From a checkpoint of a small transformer trained on Wikipedia.
Size: 8 layers, width 320, vocabulary 8192, 12.9M parameters.
Architecture: LayerNorm before each block, learned positions, biases.
Training: a variant of Muon for these matrices, 335M tokens, 5792 steps.
MLP neurons of a small language model. Each row is named by its layer, matrix (up: input weights) and neuron, and shows model dimensions 64-319. Each number is 128 + 24 x the weight over its row's rms, rounded and kept within 0 to 255. Numbers have three digits each.
After each neuron's rows, "fires after" lists the tokens most often just before its 100 highest values on Wikipedia text that the model never trained on.

L4.up835:127150077123160168161145142106135114126133147174112113209123146117120155115119101115120101124162071112127118160110142117128139120146120121144073161128093128111136122140118152138112108157162095146075115139128112179100117114112124079108109137170126104151104129125140140125079108097107152135097149116150112120158150125128119114121123168114141109173115079144157121113052130133151159115116110112145092143140171154139132151139111153106149140173127114153098109123110117063165120095125120124131168113116111144116132141118162137110145136105135136143127102132105161138103123132166128135189117139136104167141118116171164104096145121177146165125164113119126127111154118143143073142158146137116134149153174137141156091136124148094125117145133161097169133078131120127117123125119142
fires after: " the", " a", "1", " ", " an", "8"

L4.up748:142121134132143120159172143161161134154110165166148091145116101111110099121117138078171119147107149072127134104127135141084107145109129147115124144104130113134148117159166142127104133104133156123141105088134162116115114121114163123129107052108128127132118118136114138120101076167130138132130143115154119121132100118133100139124129123148132151095103147106134067135078112173183165072167135148131103143103098158127152118164122131129107145096144148136167148116145127110180132087061126146127168162110165135124133132108149119104101136131168101140142144074090148098127121130153170140109119126125111154145113123150124126144117173152133129122105161117151141136125135159094089081114127104086127083119091144100127129141131108106084145169094144139181157155133113100113141131125113
fires after: "9", "4", "0", "6"

L4.up3:179119111146115110159135139096153165144143122109103153143116103097131079087131079153089138168175133184145158151149144106103156150128121111085163113110096136123139124127139146084103137132123121164099127115141102132096109109153132116110104125128137112133129070113107092145159119092109147117145121167188116131137092108103131126115149087136105109099094135068120151118115140122111138108139111150059151141114128146105159134126114141155099116171088143092106128143142124128127144094116154144124109092135165121115112128144175080119142119109113163106129092120130146139162133155152113132139180096095125108143128124085151152166100146136153109129133110142110133103111175150127161131132092100137133171152130164176144101140149148138118126111144121119129155127149129137135109102121127
fires after: " a", " the", " most", " un", " ", " an"

L4.up799:115116120116092124080136139119140118152165143110147084099153127141115110127110125121109120141106158097124147135158159136143122133089138098154170122101156128127124156145130066157068093153114132099117128121150137144144133150148105159117117158082107103167120168168121088125116209140154120148127139117136118126131139128152112143126155121135115145118170123137114138089096132111117128125178124127151109125124150139136120126129092146105159133189117114146109136136167172107147144133139109126163096089164127107145153134105076149123095160144148093191136140139103157133118108134093110168160166127134113117101140098144122120102086122108162096167134132128129094176150108134079160153148129141095086135138106129137105146153107133136116111136117109060103130092131161147110083109165130
fires after: " ", "-", " \"", " ("

L4.up712:147103131102082111134152092107166130127174106123196106126153149125158194113132161086179142082121141181152102171142141191126120123138129104144090127116115120140159158128092124124123108124131082145121130134096162112149104102160142127144135137172158153153096133101118105145157126163147124126175135143139116128126097101100146120132156088095156109115139103093148129091110106137121145126167123124113119167094180136082137113118143135117119168149158157143116118147135158111118158062125097106119087093138102136101109158161120145145136109140103121124158129157127113167124081139079129104124112103082138134082103177102122089141101146129127149128152089118133175128129171187115146123123142164164094105126078104100124102143103138136107144113124175120166111133121122114114112136134097
fires after: " ", " first", "1", "-", " under", " Fe"

L4.up944:142122146135152121121095142118146127153123148144101120138135130103174155122145181108164089133134117111156153109141132140131157130112134135132133152138104113130145166088145167149098158131118125147128077146150137172129127128118095103115173044110104138130130107119098151145129131114138112130110124131147150109141145130133088130101090033128121085127153159131111100136120125132101158100120099167137137119163103141141146158160088142117116103110107093143100112152159108180113109152125180088157161091123114149114134091084135138088090078127172135101118138107140162103120130137137116127126129134148094105143119167129144149086141145154100107147126152176126161155101108128118141093144166102139141098203142150115136171143088127109070149119122109152116140131179156080160139127109137
fires after: "0", "9", "6", "5", "8"

L4.up116:155126133108091109127135139109161080140143159153121119096146138130134142104113140123140124120139134116122141167127109137147128124114142110135152144141132121124145170111135148132101106146103068138106142103126135132164123122125128078093115138180175122169098158086132155152099175162104149115146160129144166163114102175150108134118156097096133070142146163079155109142144094165140137132143156133110129139131138127121125081191112127105130167137124102118162122117165125116109165150195132099138117121119083122141109144131073079081149113155129126141111084155102162102127114137199089076126170129182183108125139148154132125145125132123143076138118109124120090154154123116100135132134112084159094108109101147081097112118146112141111112141088139136123125098099095127114081110101149
fires after: "\n", ",", " Website", " which", " \"", "-"

L4.up626:127143144125112129148120124154147151079174144130162122150137092151130110155105160134119139128100136161098163119131144129109088147110090129137143111113115132154073144102142141100087121134118119129143117134132155119087117084147114084156140175152134133147133112169092119152099129089125140155160134101119145148120079145110151121087154170121149093106130139135114103176081099135112130133119119097161097151155117112121075089147144134172120207159165128135117162140151157126110148155163132142164118140155120113090195161116111154106086170123099112080142150117117126135104119185149097151158110142121149128180132171095092151109076165135124124128096125126102157114189129145106102129114144141134154132131126140129130117112112106121093122120144112120133157100115147152124082138109072
fires after: " "

L4.up905:191133100087121186115168138143114125156120138080107139100095140132079106157124114090153111134112108151082169184102171120109128164128124136119121146096166147184100139119132175118120108133128105133125090117157145133144128139122109171072121106115118135140105146163141164115117146115156125156151116132130109129130111113119105149147143124104138096145132112123138127112132176168147105114081133137151162115130130132111101093136127102119076112190133154126102129145120087147131122123114070207164095111131124141139137107116153109124143154104130106137098121138137110126163157125086142099102132189139123119141127092148140103106066138141085144142146126105145155119094151079162143150120116127174115089134145147139127141118132105120186111092131124105141148152150132155159141132092139
fires after: " ", " the"

L4.up28:125166168112163128110141103120144116159145140103111125146155137128102126127073124187128163135134117152135127099165105095125100157118134128140182120107099135099163118107145097146157107160124132089150097126146129117159141150126099125149125146175092134123137122128112114123090144173048148148135173132218104110130132127152159139112123131152136133119134155114111180163132129134140139103085132134142102149105163149113134162135123153148056160145132076119135103106138110132141167132140121120137152106118134155129080138078136092141168149155171118129128101133148162107127144112134126127120124155117122100094178104148113139085109137159099109110127138099146104155138176103119104136116134136152118126155103140140127134138143080140137143097102090107110133103114154131126116107116132
fires after: ",", " and", " which", " that", " the"

L4.up756:109085140121115118111111129106125128149113115112152149135143178107140128113106105141112120135155142133102134080123142104144122120110159107126111154154106147115150177098104152113126113108128115133145113171150157118160122152142131106080146143091143140126118138138115104124122122134123092130151139156146132147117145112152112129148154174140161107181148143151121103143135105085156118145107140094112142165102090147163124099075095143103131165086093145145082148111162151107158146117146111162140182062130094135098148138125155131149145131148130140124116099135106121144113108131124103121137102139107048139099082076141117152143073139123143080102169153104172103109117177144134129144135105088116179098148184137173177116175127142147175111126130109089104114122117131153139079094122130
fires after: " ", "0", "1", "5", "4"

L4.up425:136123120103156151141086160120117123182082120122131114143145134134114119176144124116135122164155178124117136164125098151155148153097112097150117093131122158146102108109158170149130078118139116122098089083100141108137117065124104144132122128117101178159105131118114104109161103098146092143139148144149149141125112125122115168139112130108113171115086091099102104126096144141131167135153162079147107073132119154168085123161065118126148135147100172116111156134111120101121118096117103095146094095140146131113127127118135152107167131097120121144119118155116136128143145136135125123070130121142159141172119125110116140134122109097135109138175122117132130126147116117081150147153099082141100144129185171111134103107115162116184118105106135159119167137114159146156127121091125
fires after: "0", "1", " ", "2", "9", "-"

L4.up608:108148108135104131127142160109118068189165121124162111158112165175146146105145097126123147129077170118103096146105127128143168164162113104140108096113071174141134125154121149082141108142127143113103136134116167128103141102113107140077149117159146163123141116087145117134111200094163099141131138114106120105159114145109127133082112129116101152128105182124102096115120152108149133189120120146100127129123166161114144128096065136112115121128098173134131133192131109120148079090131126138078103094129175088094118133144156102133148134099148135127142123121148085151142094105098099137187162121113113164144096108114124125097109167160123094135163136124089152117142119122145092124134161134142121111108134136132140136144132140107134141152137102129146165158126113129133145120131093
fires after: "0", ",", "9", " the", " ", "7"

L4.up104:150135143140107135119109108137092109119104134138085104089108127115137143100141163101136103154145149132164120128154141161123153088120159128117131138117088115147136119128098155099140157110115098149154116122120083158141136116107094114125174115126120051145115117165126129143118124115105117088120165143136120095122086109123143109130120118143084141120103094117132125150131116117172146058072138134131144119100153113169164133108101105138115155130079134148112150116137133192159081100101155108103112138136108151143151131135145127126121124154126125094160155114148162139122121131084141115162172147174109157109139146122114117124097130088164196185178130171138105150106136136177122124123139082096138085144088110137128162143094164134087068137112140108118127099130150128131145117142147
fires after: "3", "2", " a", "9", "8", "4"

L4.up700:118115142133139133139182096143114136158117160145122142138110161104135141174153125150140131179129129175087129111158112124162107133122072116131124160143119119113080116113104140124133111175146108149118127154087105103131143107105144130134141139106131111158095111150134118130128151116137127107145161129127079132122094128120158129097107103120146133134123105158117075115120149163123157161110131113142122150158142112132111138136110135122103179088144117163113122135111168136149113121169127080113119165092137115145085177146089122045125141095151153136127172151098101110136111116108131122171083112138139102136137148079125140141111148090097064113119169141111120138166165152134191094129089114080129155099178149166100149120121143147155067153102137143123140146115109166123069157156125
fires after: "-", " ", " un", " counter", " de"

L4.up267:107109111123121166143119109105111140122173128109113133170111111128163098103114117112105088146149170122117104121143131157117088128094167128154115173118130157180115109175128130111127079143160125081110105122129148160133074109120132105139073156154086128140108114070148124114137132131168143161156137136148155149129104107136148114157119095141157085149104124122135105146119128130144129169161131155124126110130146166094124123118126157096124096131144154131126161159131118103185122111168142155125143141131090134158161138150136115155081123061133119137111138108153169141084124106112106146119126113119114168110168150133090154136100083154142126131111160119139110107117094097141113138134101083147150138105165122182100117178146084132136121188127087121135083156090143139150083111168125
fires after: "3", "2", "5", ".", "4"

L4.up958:163139115116123143119122145064140134136116108147154159138110112160098143086092117171170143120099106148143132106122164140153134177145128120138128120115093130143073174126162136127135151179130103159136108109141142141115120156121088129110139158128162134136137094127187124161193133103134154105143130205109138097153141119080106133099156124119126135121116128134139119147100089189096130098080145114130131149125141121124121072133106130117165107156111135153125116118146162139126141114142138122104145126098088124114152095078114082094163145168113101110083096100161115101129150110120135105121124130138110167073127141111199102090112126156138136130170156137097166126130108117093125093116155116102122109125110151151138098142104169119128163094107154104111102145133113163130136152125145
fires after: "1", " the", " ", " first"

L4.up952:148091097101110115173119154126143134134131154130120101121130124132117170121129129122107100114120092108135083122118101123216171155133124109147109114103139119136118140112164115124122147138160101144128087170151121127074111146086081124118133132132066149153122110100089104138092130096127109104154146134143138190145107121111131137133155219116119122140130101139078095142094154095153099146149135152090147099132135153167144146169124118108122153143156078093119110125154119149119143137164148118165110114142142158125138132134077124114128122133112122062124093127081136149099134148130138130097126123124194134104120124127117184102114106153132129109118144145097157115180139127117106127145128156145157117195121093087112108109099121130124130122154129128103170104126149124126089127141156
fires after: " ", "s", " which"

L4.up364:118134133126098125049139149103118079143096127188152101092128100151116125114128133137104145097127119093129129133148112125148136145090142145127075111138106145110108127093142149122150129177134139128102130103131133111138116107147110120127116122146156135109177097147182085126146144133129086114152159141135084135162097154128118134161101099094110136082103161112186111125128143088169146112094177159156127094116138153123091126128133138146115100130121117109132137114113149105102134119111087135132133144164112114128120140147158167139088149134164110095089122165106127074149110153193140119179142122152163140140104087128169143118123147142137136150159136128128152125123137103121147137124160127133140094168129136111123084136149154154109160125079100130137144110148111153148145115105110
fires after: "1", " (", " ", ",", " the"

L4.up714:111117082114148108113113091141109088131113149130141116142157155153168093141127139140126102161124135114100136118113123156127144131099094162119168172151130136127085138134146102101155149128114154149131125139136101156086140118141090094182134133133093143135091168110084146076133149125101122145101135103110114143153127122105176167100158138138099130140127139092131161105148160171108140118118154086137135130106090122143117117122147109137131160127149134125134122127136160123133174124124129174145097147129138103125110143106150193103108169169118120142112127158143109147129112147117114131139111132071098168145144169126084159109149111151120123106110140113128155150091112189094104168118141095126094137101155126135090118179143126147144166118136060116131141115124137133103137091084163
fires after: " in", " ", " of", " /", "'"

L4.up112:193126126133131169120138061116115070158071117115145104125168147139175172170118134154097131170099131137090135097173110124136087134145127161108124097132120147134140153112130164138107135109074123103098148104115155111149094110097124115095115119143150175108100156102136077126110099096150098115129157165122102123125128144117141117108107150156142117127141176085118109138109115139135098144057126110146127180129143109152089110129144112165134135109120116159108129166160143173137141112126089134115135134167132095184122097126119121133108101094151093167172127138098137143136137123078119130147154150119148075103129120110138124152098152106120138114145166139135117101133142123114121124155129101139141082120121107100094116167135106109136099142132188148154109095140134159105114144143150
fires after: " ", "1"

L4.up722:141120143117113128122159118162126109130110098151096128136120092093137153133141121119122146167105137128113112120133129132131146118126141127133121129167085120120140153086147132139149099097136119105156118161133130137173132166051117158142092135089135141123125125135094119106107106144130104124169165152179173169161117072144122101118120162122143115101136122109165107137083174121157140139118181120112130142104129079137137117144120126125111123098137101134163167159131159119102112121157124112131120134190092115087065125097109097135119131125116125116115130151141124131172130109179126167099161168132148111087108148140124109118132139156146135164149105142088102140167155115098158104177161117102105155157126093158149104119130148131137079140128131162058083157095146118176134088102124
fires after: "\n", " ", "-", ".", " but"